python train.py --n_layer=14 --d_model=256 --n_head=2 --n_kv_head=1 --head_dim=128 --d_mlp=704 --vocab_size=4096 --activation="swiglu" --norm="rmsnorm" --norm_place="pre" --norm_eps=1e-05 --positions="rope" --rope_base=24800.0 --rope_fraction=0.75 --qk_norm=true --attn_scale=0.0884 --bias="none" --tie_embeddings=true --parallel_block=false --init="normal" --init_std_qkv=0.0243 --init_std_o=0.0 --init_std_up=0.0243 --init_std_down=0.0 --optimizer="adamw" --lr=0.00152 --lr_mult_o=0.849 --beta1=0.9 --beta2=0.95 --lr_head=0.00646 --grad_clip=1.0 --warmup_steps=382 --schedule="wsd" --decay_fraction=0.76 --decay_shape="sqrt" --final_lr_fraction=0.0 --batch_tokens=32768 --seq_len=1024 --doc_mask=true --train_tokens=284500000 --steps=8683 --dataset="wikipedia_en"
MLP neurons of a small language model. Each row is named by its layer, matrix (gate and up: input weights) and neuron, and shows model dimensions 64-255. Each number is 500 + 40 x the weight over its row's rms, rounded and kept within 0 to 999. Numbers have three digits each. A neuron's up and down rows have the sign that makes its largest values positive.
Before each neuron's rows, "fires in" lists the words (lower case) most often at its 100 highest values on Wikipedia text that the model never trained on.

fires in: "i", "they", "we", "you", "t"
L11.gate694:491512477474461510505503498538473483500517541457541461482478425559480520505514481566474475499445493560489472558607553485496523501496489503468466542477495452458547442523559487489470444406529534483611534508450475645456434551458537456491556531421474478473491464541579473466479533503552515477483524483488518490491490535576535438553582511510448515531468575524481543507522461392490408516567580482506435503452481521465514498525485422540536506457543475459494505461443485514479506506473577483558497464486517545538470469520498482543526497514498396481503488504447585509471472484560515510
L11.up694:515485534592521491420487547459465421510507461552452498540480420567560536522461476457528535501437517572542504513529474517512446459483476489519462504565566433539492524524476576491462499536514400512461461539463512431462520499516560545508474493541526460518567473610536479493483548448504459454511574462542472555494514519433471472532445527507486542519457490486519430508501519466502475465519510441488480572547530521616553497453522516533513466550499471557469453497538515529491522507513494559470451469505515435497487460525525399487533581517467428494496475517565556458480457422448464508

fires in: "and", "or"
L8.gate495:519484453454546448476512516470488482492549565497483474457456499481483522470598480522553513466528571495499440454498485471509512511466541467475450508455485530434456507495540448521560502554525499498494428510426485504416470435495570513473466533489430549518476485453491466470503445521481523357458467473526485528495577499483542456552446535537554456523513537498530433463566425464524559475445522412535515531534496524549529534470469461488582539479529438502509497459572567473419460553473516538475473466481519480500382554485509494512470531500518401463512418496474575460490488512493516449
L8.up495:491506451529468511548500508513472530469455496451439502478573449505421484505485458509542458521499533546508448493567457507465512544422543559545448551481528520554469446480515481505493519423580491546439473468515493494528505467510477521562500496547512530471459456537417500483470543514526457493537549507478505480567491530557437520516440550490428422561466564513465482544533458454545470540526536508489503543459431487426503490501474441478458493409536568488467506427419529460571564528488541450507527501465495502546546487522514476565532506482446445467565473450567536487549502520532502533

fires in: "under", "air", "any", "airborne", "on", "x"
L5.gate130:602478504507619486499503460506545489492419387577516484517444561560532553470494478495484491483468557539538511452506493619519549480473552530464532504481523402495486564503521523518507511505498515460482497470460485577502507492475503512477550518525505430426478514492461498387488498465488523492488525519555453443523469439457548521498421558481518486595573472482501461517569583499514477511465513505520466522542522554477525539477427463524490497463410457518433481522542570560491509495494525501497485493540466541466531521537557453467501474484474533545462583548519504471482498515527496528
L5.up130:487516456462509551464539432437501506498444493511495551479446441478478424530501475584525492479486463434523514500510519478512473485394483472484519555476472556475499537521473551489492470503438472471555554512542445510568521574509565556543467532506525500491568473541492513458515453533474510380469474540422476464513510541435474479368420469514477464533504514532522538530444541465510607572498597435476568543508522486513476531487505523536450536462482433503501544538600490575447440480529530460546437500426460537480519461496534500503540518489551490558525496512476502481502484517460516405

fires in: "after", "despite", "following", "during", "before", "of"
L4.gate380:490502574520587474488493592572501459519422436494463525541444514495467535498479586507526443610486483503575489454485462544488514487427486493535507519522457523540556540476514500556468451576559513479467503486460516521527466490478506529476523537534535574493523505491501441513503520506456435493484507481531425518502567539463467520524413459497378533556578431505462512484501468526511547544475509452488415479515586569511543504562484561519487547455469502457498517531543427466481496530535394503452516506502464490531449461488478584458469510506459511486490496514500481464519493543494482473
L4.up380:514511516567574489493481403447509459438484494509540526512471476455481452476473466491544515492484532435509435414519487372517431509477470467543517524533520490529505557441450545494457510558542450541462542417513485527558559515541425549561496475464475474542509504525464533520446507464424514491559557495444527488405572536513457487441491516514508516452500580485528456575468551488504449489483527499529461480505496451519492449406517442528472480456501554502498460445479500457444522537502507476506460446438487566526520492451489485531449501546497494528510447484449571464470525430425503544

fires in: "has", "have", "variety"
L5.gate420:507499571479495507495543428474465576503479523557448498561494496486501596511408542509465467577549381542526437487463434553526517518475577438484511430469518474500529456470475511417443502538439454475541447527476516577475466487488475518518461456477472507569521563428555467519525517516473442486464490526548525422457515504544556501479457465540454545551469535486475447546486495440505496498498537538496457512514500506498535533443468524541422508523459500552501454609511493474456605464523559447481556506534473487529525485458482592547498586501505502486484499492483568488513465491485496483
L5.up420:474561505480559486523535449500546568537539563495491471482487544443488471538525491442452579466515502448497542527523517532555528491535499458462471465506550478500463495506522555505555470504482445522576405494478536503442503473404483552476469567507512502447526541481500455556402476485549472512514551489479546472468493518493524507506592555496492514509504496545494538531520534444443461468426462480474570507573514502545582473510537508559519455546540555544538499563491471504462524518449499515557521504549430534475487443478489537531516427546534580486496487509556540571510519509515507504

fires in: "art", "artists", "light", "dress", "skin", "freedom"
L4.gate485:567573484509508487539501564521502479498479499467547548512500511509487497509522520526489459507434502522453528504456520532475487507498500516552567537459497474517419516579506474451484532481505518412467502518481483522455538513511449442495494558476498404438475506486462461553485469422466558496456554430495622474474511576528489512588519508559495503527579496527558412450396457453498530484476537543546498462571470521504531528539512564474491602490420433538502529481510553488589507524508472567523439534492507504545529563539435442488526548458556567483455450503509503480441554480420500464
L4.up485:498514500507485520536519524508509513502511475559500468567492537519465452480447440435479475521475472489449536532488495465472581626493580463581523574453530433545487481527481482519524486481459511449518515507497492466523507503547564488432539592449508456551489414502548511568491475486515404486451528434487571464509504542533460498481519542436447487514508513483530479424450512520538581417506575445569559443480444495544497545530434574473505572489465430546514510480486518531492461497517570479527474420494517492472517482556416468512461481492564535466487530524542444526552474471433434481

fires in: "died", "married", "named", "professional", "patient"
L4.gate604:455506478479469507557562529397533516534479510513505458503483462546452520572449440484576561503459526502517477405538479443548511533476532574575494460463493490540486454555507458559459526504516493540489475483496474449526515449437527487516458529437504458503479473483479473493555540503486538455493510454547502506541535437491462525420497559554507495470515449475505515462514469511448449467538420432460426510598454462593505487531487430498465432495488496485505484522532525582531451494493552534518391483508561528510530483525490538465502550408479495449487460519493516472476539513502508480
L4.up604:518577446475405457448557466502526534518461504480512486477439535497564479488540489446465562480458520574558476570473490407529514495489579541525506498460551536496489533587507510512502471521451476429512507544505463469498444470508494502548548534469506477453533465443485556497584469532440397452554571453509481506477540502509446478559492505410510463524526451475466531482524501484517502434505456508505449470559457423470548576513545486503448502464476546506397490523500471532447486488507496465496523519482490483538531528496527565463505541462471532505593497520492467510458458508474496446

fires in: "former", "management", "is", "was", "smaller", "small"
L4.gate535:494499585502485546462549564485495519497516506434523481406583551445509506573527487525543517482455536501483477555519528507474550556511484529514537486545521460470421514538466483493479490531492577548489512564486555482494461447447492450529390513517508528458464544523490503526522520449595493498532484525490491546504497577518571510478545483441484465499542432499483504460574447401578469560503477456478484482569505498491503501610547506428561479494508451551500457446480516450456470453495487469531471474617467478474486471555520538533549541468430490471496479520521479449505515507486463520
L4.up535:474477513517448543459565557560558490468518543448537453470557509485446485548525549484562547570492456474476440479428480529528568459536514471574555509486504458486467478513428491513489460483510477511441495532571558477604462482447483498512507535555570519491530537500524538564510538539494495494482478477539485540433459511483535432573579500476518401489469467522499535474559438477515466479461516560413548528603554471499529510548513598503532547476552534426548472555470544509508457475579502456540495507521462505535489470505484537504522541452476521458444500512532451487460513550500495452

fires in: "i", "you", "we", "ve", "be"
L11.gate693:495498494426525517524494485554490450480520465500527467518464460597461508521416494463568561459442458529523522504511434465420497439455469520581542533441514471549497498536480501554507558467496501501498485404485572508427495477495531545434470509427440476478477514545515450510507436503487534470467518463564472503517558501580526426510467468536458483528492472498499420422423468511512452501482480456474563520432489444465612528528464531552455432503492467464531438486497487518482588583472546482554538491494501508561500485517522464518480523530457526503486547513493502465579420458418478470
L11.up693:508511451449565505456532406571512414495517597543580568516558522549446490503509441560523533548508521484527457569490446453450462517488512416562462540563584475503406478550483492556526547513567477503477514540505540522446541450487566477563497551509416512462494422496501456482500454506486531439433539434471487471516483502497497505506480480508467554501464487486510472433499490469459528461508509431431517461413423478464546495503505479494457497473418502458463452528496518464488564528496499526494461463455506454488475494467466518504476459550481436478507462492497570485543500526447491476

fires in: "building", "street", "gladstone", "hall", "men", "road"
L5.gate66:456532458489502482505453435514547434427500474578549516469480538543499539532521437517503497480518544561394472582485421427605485458583500506548500465553493549524472503432452482531543493536451554453508506487545486534485491479457528538545451505488498491463493536520596507472483479453519456519545455491504453435366513533474506509488519458463513516508541503534497501471509533472523548528491492505495547484554580514432512541536430519568499445444496494511549518529569527466533515518494509505454509536474432555484502520517456477500565515477498495535479502495508533429516481499453499419
L5.up66:431525513556560445527455512500513435465542521593555564494558542589532503506485447463550540468431484455467462584374461415541519482555477515469517481582452560518435522459518559456490536501426535429503543434535536514471491550455504503540507486467480437515515511484530474531517449445477447482567497503464519478489490522473536579526467521491573548454537506532499498489446442423509554478529470559501478536472529529450478513502461582484519507473490493613468524527539506522533516546470579509577542504535462562491472575478470441524587481564453506529503505532524478549535531497551581445

fires in: "small", "large", "hard", "smaller", "standard"
L4.gate609:536433483439518486522556535487474462505480560453492501460476477499489479498485462483539547440571564488446546512486463512467499506466566447542491467549533464488504474459497448526497523484497532460479561518494536465457405570467518491572476486520499508471495460555476524465469525481457481563463586468543507473549409479493456442489528496485487476490482490519470489459575474455464486512455518504458529457580501493560510505497485519520486487534522441516506533576511487518433467498526592449401458525417429493527379396574546511474493446460490496528445501462427560445464518495505474496
L4.up609:469502505528465485459619496496507486455538538449560507483549441482526548495541503431555420476518510553499498494509481492497481509514520407510474451523533442549488587558426489544532425477493514485494522498480452432580473452486503540538469543472553401537467481494519507495461512525451427542473492505505513458463456432543442436464494541486492458465475483533505484457514512547430494509467569503565608485544508478575463537536458521508506474505502490574482507517514485563525487409578506459442451493467495465520509445504569451438515431484518468494479425558454515461572468446517500440

fires in: "some", "most", "any", "mostly"
L6.gate228:490414435469507574489477438521406473484528497542582539533498518524442398504434536486511477551533547523578460496472525542502581358484516489568453528477472451484491501550544434558513435504507504468490508451470505470494503524511495472436495515533514467480493551477498528474569509477503500402538484494551546437492554487564511471516551444456519515465507528520495460585534451499533553481435589524502494504565519467540492516484500521537427478540522432526496502555562495465540444494447501544520465552553545520517551438483524523532576474538489492519506524486524530520455535541536464563
L6.up228:480464501576443463474501473447499527502473474531511485484496481500481423462479550566514520565511549512447516507509544526482513411467541471480479477436535470510432396544493513475479518566497566540418471457528494511501485527502544560472510511536555448493459542446564541461544451440387515529563477476498519527515527509461492487524529516488561469470517476485566505566443535503518545524494532459442542501463457436577499483483612495475457470513506545471442470512535516489519487441579543481434528536495560470565530497460525515470456529504427492483543447458456495547490555555476501532

fires in: "can", "may", "will", "could"
L11.gate214:491496493508531485473502518512566469545525522517512542514433510493496567511570461516464505524487490515509499516474569468483485410493556528531515450431547472614502481472565440545540472494444545538548489476462564503508478575411546439497507569453479504494517433500483447496475513429573518483518473465474523547496529503507542484473416540541474513420462543521505509479471474551510476607494473499520579523497457515451509522531486535399510442510494581467501443530513491502456482489571538540461539520462514510542508475525489555548477496548481549472471461456472466471535407516557492524
L11.up214:427498497458555451516492530550462543542496469505542510479508481509429592435561506496464509432506516460528486517418521450520446461436553536525495479470496451563505473483427460477479574481448496607412450504482523539516537528450513505466512515466515539511511465524562563455427522517555479475567494473531522512544495464458477446422451486532450476539497512483618525465526512497434481547501503424486524561470426517539438547548479397538515525529445481552475521487493547535457449463559580454442546504507515525483462506520459481451501522517481510526447453504466495491520430443532506507

fires in: "after", "during", "before", "hold", "took"
L10.gate696:541454539577549482576455484517492439484478430441548424504467486571462505496484556527624464508498537466471475497502409491469482503468493488605555540532467419487507477488458551489528572448479467501553524477438504493514501501551473567440520534504500534496462475525522483486464579497556509501540504478494416484545514510503497506442497485518545566565478513433507498510542478440465478499519509516490488474535556570421475523500516489537504405529546445493557516468509446528520541487495481486442484510602537550489475510529484536478561515446448498399509554492481513496452501478476498595
L10.up696:536454525514468492485485488527506435453516408488536481491492488481471493561499504486447525503509459469433500522496513501512498548539459475489399545543574537434544575468510515501528535485466539488419509466538489525480571504476465528457474553538507480490453461453471485422483491465408491498484534497522510518533550569525514500456493439459485445417533488449441481486528549480456618425509565451454467464571521471560546408488501484485524546557506563550540522454531537465472478539414501491506504522512443544542484519554540481553492498529503527486453444545541493471521469561465508523

fires in: "each", "oak", "every", "oakland", "any"
L6.gate687:525497585533466514502569506444464516486558529544511504444498500464446481497564494545507523421410550530437439426485512548432479467505538521523479544420513509541444498528533544570535537484487478531537507469503454492510457449483526469479470485511516523478536575494549428486504498468474519473604424432459456492541477508463543503568509470479515464517474446469444421511525421549504480488440501498545498548489553491532530486514426504522393500513467501449505475489517545470496448485552472482469520504500483488436564491529457492475500504550470559425486447504502495496574499473516525494
L6.up687:550490483499544476436458476467472593536498522443550565438484540436509520496413511537442502540497574442466481464515560489478464473434514533528475458490526453500511449528524496554530559513491488521530552516551485483517488462537548420485480532483501514522545513524479497583514483436510456462474506521525463550500576504510497491514521429531520556517523535453515461463576504563511502498521486500530516458497558540483509528508527477525478478602503527492507525536583418531479465541555494460488478468540459512538579554382510532441507606448453476488473488477585483566508487510450465499

fires in: "and", "or"
L8.gate58:503448495445573480507495520537499518476533542514576472441518481489476525497441497541498460471557496507502463435543511547514516410509554443473483435559583498537501512421497487500505547386509502494563513487432515563468469491522507479520515535420455486460438481501529469472496422506479466465453592483481603478465559502461478479501430484581496514502534563496509486514448581478545396487577519454480461560516542464471494527519488432534495489414457453517499422479530558497518499517553485466491527407504507551524443499468531502497532444531513502542429560509488534425454528454486511481
L8.up58:491479475513459442524537500468493532500539466437526457514513496402498555512481475498516487495530496514461503498587518555480504502472512549476468505511480479461414535482567427492561527494582476520433487422518501556603495485520501564577505518511481500420470428527532477570553517479463496464542485499472459418508532458512441483461472503532472549549495531517485521494558466458538527519570548469562439494546456459474468421500508509555538538482503578453526530514528439501480496450486465456498476541533565484490530545500483556508466547464569513454549474504547537508516510502423500516

fires in: "be", "begin"
L4.gate12:559461534460531501510436520491533463545588559515576426469461437516503524490463511516513526541527549542489477514479451587484477490457562506501519481478539553480523444518524455471501479445473584415492538586428520519462492539504507561519496545429474515469462526472513453449522537497507629482459513490470530572520508492533500439534439499543502596572495425472507410403544522482460466571569548475520447423450525482521501498547497452469509493477440513545486474490453466509477559557448554493486592478536459525496470442555516483531483512568497472489501502496518436462434516465422511490
L4.up12:427468526544538464487437447434563498561508544524539520538456463565407577492491539568532560535423457447438529502522506554510495466441493463545520464488513559447474469548484480453492461410536554454481461584462513448478482508503485567510496539517459557483528485517570439519522508459481579494458498462448435574509517472571560447560513547536471578576474510470511468386501561481446507589552553504494501453497529480467473489525496472500502492474477521552485511529479445513484582540492499551499574490528456479483485442519481530483505532601495455466433483499460511459438465504381539509

fires in: "home", "police", "production", "women", "version", "people"
L5.gate527:469528540465462548481526497489492533564459568503522587524486537475527481555489440502503496512523453508500453571513455506539536462440475510473487480476454451476550485547458431570533482451457531448513538521501497522528526546491487563510441614457431439507466494492453417505412515516487535520551547531479456399542502530491498470492471452493513481465530497512495511466469490507514553543458434488538554523590538528551538586508493534592512476465468490535502452548540523522464525456474483552500511490540441557547609583476454518478505494498546524524553435498488509589497448526493485456
L5.up527:477506517454485532464488488502494538519417571565503538520521538505536445531505500497474488489494482479483456561509448504552525477505458525458456466485476484465535471472466515559543474455479526433498506489576463502567530543424437508519454566494516513492511545475431470570398498449527478577459502433450451476551482510561513511486502412455525434470561494515485503463447529507518546512486398459502510546544498499520479552509486502548542505546435515518502466547478476513493498481472452498606483498520506578554559575441431539482486484497562529531544463491489474560500450539478543453

fires in: "following", "to", "despite", "according", "same", "while"
L4.gate84:487537503489488468493493466515507525540464457508524461521524522478517411510510461536553565498500520526472484427551440518490523497480462556540547501497503514460504485468492583562476522493501548500524413491488561496474532495466470484530494485537450503487513572530451502459474538569493456533512489562438507459532524521523479416458442439517460526508530467498527537485491485459479517546513500477546448491552515584521464475491410524508482488532449524449526454491523458471468459512579492505392509513526577614502484528484515474470531518487574507493389498481514564497447508523550471424
L4.up84:508448547584497481520578552496563547563509467520520488483503518496477418509524500486533566478539520556481541447573464383464543476470524442502465490443444490456517484443498548504500467469456573546486528513506528578507503515468473572493534532448508445468441507508456531495439503498492486425538497462467497488522590511491435486390477506484407472437530505488505549437495467457536517546461511436543505469500504473474486510495447483442527510492500590467509498491577515454478477506566461551547559495500530493490476534450434524503565516548474447542495490517431470495484537504578488420

fires in: "him", "them", "themselves"
L5.gate470:507512536393518577445446560478458537499492487523453528438497537487476484484496537567512515520460505521556514495519461573466514526496508524537452516462559475565493531469526474465496535459516506520534558476492455516532532507458514533483522536411449591515530574450483514465534510559464553467490492554463420441537485532552498440610507444512499439519508488534560531485529543522509513505520513503415468530406492529500500556494466540499478522541427498425499511482522465552454490468493474500490498531512527514436508489558483493458469465491539519555511488573440602450509481507556521530
L5.up470:467540492424472468441456551491502480562573487470424494530487484472479542491583513537482484506487533564409476448496499520494470528540538511432479503591556500511441461571533480493483505584522470462513471521489506484464531445467448477457459587531460488565528555517485524446528525531534537470530464485551479494552491524506486540553540470407440535529499491456476536478479456511476471462542569477500478507493451490479516510519526511501463494544386479521469518512373519568532529488452473478510482509444495503408477559523520533544476480487413435534514437469489510545499515424500579539

fires in: "when", "if", "11", "should", "18", "dehradun"
L4.gate161:577472538551527505534512524508481478522516580487600545515407460481400560476509504504471503528485429474489481552508520482493510500509398491528526541518480545519481463451460583532558519387548483543481494492484537467491501495478567540521549493493499426581501487509473473498454516479543517535523575549474547609516553454467547519518539503541475505501479534497463450535485473478495517508560510452483512500508485447478505495443425536595549516512451412464487561482548516469464525477493537462460492444523460432487495542441505485464511483522478492525472469423475451466499470539532507434
L4.up161:487454576505532467589418489589425560621554554428549529483494530547450458416512464531454525504520493546526509547528452523473462522500474495496543489546457524473478549495513456530478532493525577546471487526508597531433495553541506554557476472463453495513478517482530469484530493489462581591513489545466513517548551463505475508475509519541541507425485471502430511473557527453465552579529539399543453472458422472501511473464528466532540516487536448510492545551436450410476506524543470447510507490524489476433545508467513488442570541525473466452500488473488469482492459480518468550

fires in: "an", "this", "another", "anti"
L8.gate185:477542548517488496463444439461516536545426468497509416490436593554481528475518532527510508432487520494519479463570459527509501561466470495523486484536489529482429526530477486537537520510472483452535477452463522510515500524551492532513507503392471508454506506492458497512454509496535433520444462511469459456500418546524422462565528448602515502449451453449475482493527523510499459411604438499486559484501496583464578455497481590515471495520560464482597496535542535486546519457531519465479546470524471454412506453518499472511494523485494533483552517515514527495466447494492423463
L8.up185:482514478588474454530426480459482467498505481465448495473490537469499454498442489545499537506576450454519541506538484531520548535479476470520466502406520458516561545514488464516536511452534602518484478526493514546521464500519452486547474456588474427512471546511483569529458554549468525502574466443414517466430526478457463545588510567488603512524508419490571473490498498463506502475490495443544417558536464497444501526514466447546455581447495547538462519517528496522453506512528521452536572534496561544494481528532550448551556533483517495547457517407539570531499524579517520511

fires in: "became", "he", "named", "married", "rochester"
L4.gate332:504521414441499552408484522407545490526467468529464452454513524527506535492471500526519536526539463487475486458498512565529478501452517536545498457537504495453504502484480586503392546498482526553520524474503495504409514526467469530493428529513435509417507519508461573561515462506437553422552489440454518513515541455535485500484452481497515562530547496508541517520520453493498550465485516477497476497559512451466507471480451497549474447399532455430448577509515494548510476440521449527452505527512602491396491481637543554518518513514507492513550509541392545474464584428456522530
L4.up332:416544471517559548498489420441529399550393466457509490472543510558462525589491571502521520524510533528447517449466473515509527481538504493562438498466536450471475459480501534566514431449511582541491507499398442603485447489482523448424476505549480466504564497508473449464532490495544480446456538479512505507557638468581537488512512578509505537493484515529481462478535502477487482445547441488453500523518486423468482508475418467525540473554551560571486491485515509521525540448477486483490525465420540499458479502537443529509486518597436496483473561509428492451482498487493489522

fires in: "a", "any", "each"
L8.gate410:507577477511575469418411513447482467452469551484455545463471490474556479471530504552529461510462528460491418450495558492497456420448506448517452531530508534511443525473475532476500521442503493472538487546415448431435524524451457519486526451522473488453506534515465509478504489520513530380469484451558580534541477482482448482481511501493558485532494511492524409499524476550519453436406508548504510496478538542496525467480527492514417478540472487571547462462456520558545430476523480536416457539461591442507461565532578553462483461523523544523495551557512477525490476501482440467
L8.up410:547464464544443488475507412487468443549514532493603544555516418491507485508497489528555506516539521518530471558472535551527516459496518508484571545469518516503521552503529462538530557492485442480518514523605530512591556559473493467434551479544542516503518369453463407525485470357462498451526430543490505508485459485471505439547531536465547434470471496584453543557521571463499556535441452472538556523495524544537523483520494464515470509561554475546478512464477469505459539492523499510457477552465453518492525508508563545481459481464486539472511469466519477512476519552447499511

fires in: "small", "large", "smaller", "older", "longest", "younger"
L5.gate286:531505498541452494463522520473477506436519474496505442447428517460500556481514497399531437502558459430481460448464554476551481465459454488500537427472533484486447578479485507493445542551446543468471452504425480438500482509522527518542501474482473492512479536515480483515545481566525624525515460501474512417428361473479525452492518494447450555502430528489553454446492520470504516509480455463572471508515540485503468492481520489539502496477545444424495503567514481531528429527565502500446436442432475492530523525547554437505505530452516494532497458511504483455466567440548528510
L5.up286:464536495511492478526523558459516496559492487508561501496522438457526431541568493491505508446568561534454512547514419549416525456406489458513495484481533466512497529583516521504539543440556503499464522485504556494436419503467512447461499523499492407519499472456461479546504500456493450460450470431520535583445523514497497562495564532558487444507532528487506513443480465500490516441560538551501468453480577571463514463524446503482477491568478480521444471504471532582495567425424440518428472518523447528520516550485540515475517439478473538459573523498475610468484532513478490500

fires in: "was", "is", "has"
L8.gate360:494433548456556460536483487434537528541456479445476554442569459472498456448530509507515568544567486562520547523589529477506465507455485474401484508472489509432500536491571439493440524427509587443477457493539529553430440446473455533483512477476495459468502506516455419518482514508483532477483546479442505422492529516505522473508492496561492481498548506460529565520498491473474474482528566453584493436476496518482538489458517466551492528496491527535464492511545523491480483446465508498434508541470465585447558564516553475514564488573473466503473526522418516521533485491498551519
L8.up360:530485486444431507560521488416454521447560531524467411578422529510529498579580513462484524491508583518464470478449549579545509462500520521496465596516532493533509518484477509492581560522510419506472468482592458467451459484453520499474421524497529521483558525477485470502487544518523450496532443488460457517481472434464491510460517495529464464461516465510511583511559522472484420507505472511485464480499452560496475506548441520487464507483491510525466505500462499404416542508518552555539487474524378451493468454474517413507517598435452500436519442534426480486538530510562489466

fires in: "championship", "event", "competition", "final"
L5.gate158:496527493460486481585491506526497450503561545450535433472512501564500477526549531495404531517517506531530444485475493546448546451469585536474531484511527476474562529515549531478602487476496528467516514478511476469485504496461556527599439545456529531451464446498480480486474464494463450536526541532562529499522526563428500476405512477499470528471388452508440493531559552499504487423433437510566507536542524524464541475457541460517515441515475460506552599550413467459579441495496528456520459531478503534489538556493522561562576485505460442497552519581538555546508565490512525462
L5.up158:497506535520534475558527525554474457522548513467531415497512564510507466503594536525480531480553486535513424479509494549506503533405473526494598518450513469491480562506563520491530498443478556502538439450518510483436521523487501515551423563499527573465458468475480489467400449502464505498504426579509503494586536557421582518457471468592470494525462489551555489481519574499488484524542505466594520492517524570502514496442481496494514366496471506566450549486468525534485449464505510539517557514492552570498605511488518563537558486507514509486559454492531523511470562485539521453

fires in: "you", "would", "we", "not", "experience", "reception"
L4.gate228:516484508466485479535503528486440488465498457480476486503502461563501506464505490547497489445495501501486477443535484583518466471487446547454447540474563497451476516480530500510489515565469520600525484512486496488525422540463450556484492565473542493456441576547514508515544434560465504441559473506583477512545518479541525476499497499498513491498517508543502441520479507505469487510501443490496542466478481434545608492546447526575546488535468514481511430470510580537601569440459544486468438470513505534522458472527476523510504421565552477419518509502439519590497443446546466553
L4.up228:580570515568482471551499481459522514504555504561527527500490491481403506491470529523517472478381531506532544491505463498489460470552551530466575544450538488466556562486477486535443546469493504494534512504517464496484486516485499481514534504520444485503534436550462526462550555482439418492545471475514452448463457501473462506582487485542563535507536549524433497494478504458403518506544558400439496458461445544525546563469532473568537539518525564522528483501490589514484518495489462461569416479498492491523528429521547484539583526452475505533418548548527463499520541503487551488

fires in: "that", "if", "because", "where", "and", "when"
L6.gate91:479409521556499500498500552472510478498498526562484516491581492515483466525542482535559578588498509482483446471544430405486447478452461513493551580493511476425487412492544525502423555448506472466462509489450544496438477501418587506466506507513496497489503508453534489437556470442427466569561497502528495539522556573520475491549483428531594485513501504484482510500470517430503612561522502446482488479432469540486520429494528581531422480477486479479502518504512554461523502423459518558480499605542495447461515544464497465525524558506501462546518591530519518431443546459529437468
L6.up91:567419513478505499495494498496466534567479532562494531448477475507493378486528439553475455581580498487535493503491437517462548464494535421572533473413485528564439491505479508467501510552498448482520472496499566487429464495521541548458519424506510517471535467493573485493532496537532484511533436466516541476548522515465510496511451477500469485506533505566430549529464509564540488509484523456573478500476523530513448533485577454553467507504525530551504505506563494529493564486492496438553508502500493471515517575485484571519475465472520491518526537450557463506537492532509459491

fires in: "one", "each", "any", "every", "some", "because"
L4.gate197:505466511504512495522512497475530514497544526509501539456484577512407472503495508512499501536461498521544418477509542553435503473535535587483496501508439471480436433546531468524490543486486601548468540542527503418512481419535505444508492586472522451562492498554432473456524460472493566533530504495426469484489421492543525525416526547472493455559492451488511419616512556432522480445427550476518493558546518507505491586515456486546422469537459490495527481533577466510499455472523519486499452512533489504514527560522485545544566553416533502516557553503493523574520538474501479469
L4.up197:396488397473440452504503503445464551500464502491456590489506533504492484515453511492508587534407469474455439429544502478527519487473529504431489576447531499610510570533488544517514561519516437545386488507512476477505533527393537555506497455541532513483544507464550563525471508477535468435448542508506465428486510553510461516466453450487565545493487427488532529508510487552525509568476548475496513502479525489535513573493499541565426511433504504501467519442525600555452536492466483479461518542562465487507532502445518494447503433521496496532487475413546473524465471515435545423

fires in: "this", "each", "these", "every", "another"
L8.gate486:469529539537521445506554466524450504538530571432517530449514504567505531579557544517575516483513497513489537432529452478494479517507550500500518557496482457475442475562580485459542523533505579538557519446510472558428473465523501532460559548533461504519459558499487486504548514498485540478538407473528512507515505571543519456463461501578538480495528487498537434511506445565489486469489519561498616519429535532465506537429499524506438440505553477515563463510499593485574571531546534482460501545482489518527473510459508581500513553516551481459560480459463501521532508424510506483
L8.up486:460513535473434504547558482478469540483496535456552438468480538474388505414443555448507476496550486529557545480486554505525500473455478497462553535493443442491509460506572518564583450547527527581512526481491515500533528499448436508465470480498483526468487481485468502599538519552475503512491483489549488478501509485473541465497563440480530487498523488453533525489524531525551542508472485468503584502517436532504501549518482486535487436537549518559539553492541526431468494533486529460540532484487532477414501521444509536582477556538489542469507543417523523538520574491571460453

fires in: "by"
L5.gate649:479483488575513556456478507520558464441477508517545489569456510518480464483482539484542539551556454518471475492543593461508492488481481522493522509465527541435514405463522486543499408492454457438486509535483492544511505523534484488541527543523503432445479474533486500499522476510400534431531502499464459466514514479511510562513543526567504512474544488472539518439494536428482417464483497493482423501565500465477531472504465486515599494569501622480514477520503456489523517463575473452490529467468573486481536491500480539428521539419497473444491479579538483460520512479517520529
L5.up649:503506515572519536447497516504550462443478484548523414573458478509455490543492519481557535509511432470445504449524611525514482462462486474527505529446521494431532421452523511527469397490444464434520499510460534564489495520520495497497509551517474498440506473573481463452488397508409558447532481490488458473540538508490564586469519526607500485516491498478523495472451531433488469464501527525450461522542433457539512464447441555532592502502488583476521467544516467486543531454558499473457505473465529477497559482503488523428535515444544512451460495544515500458547542473534522468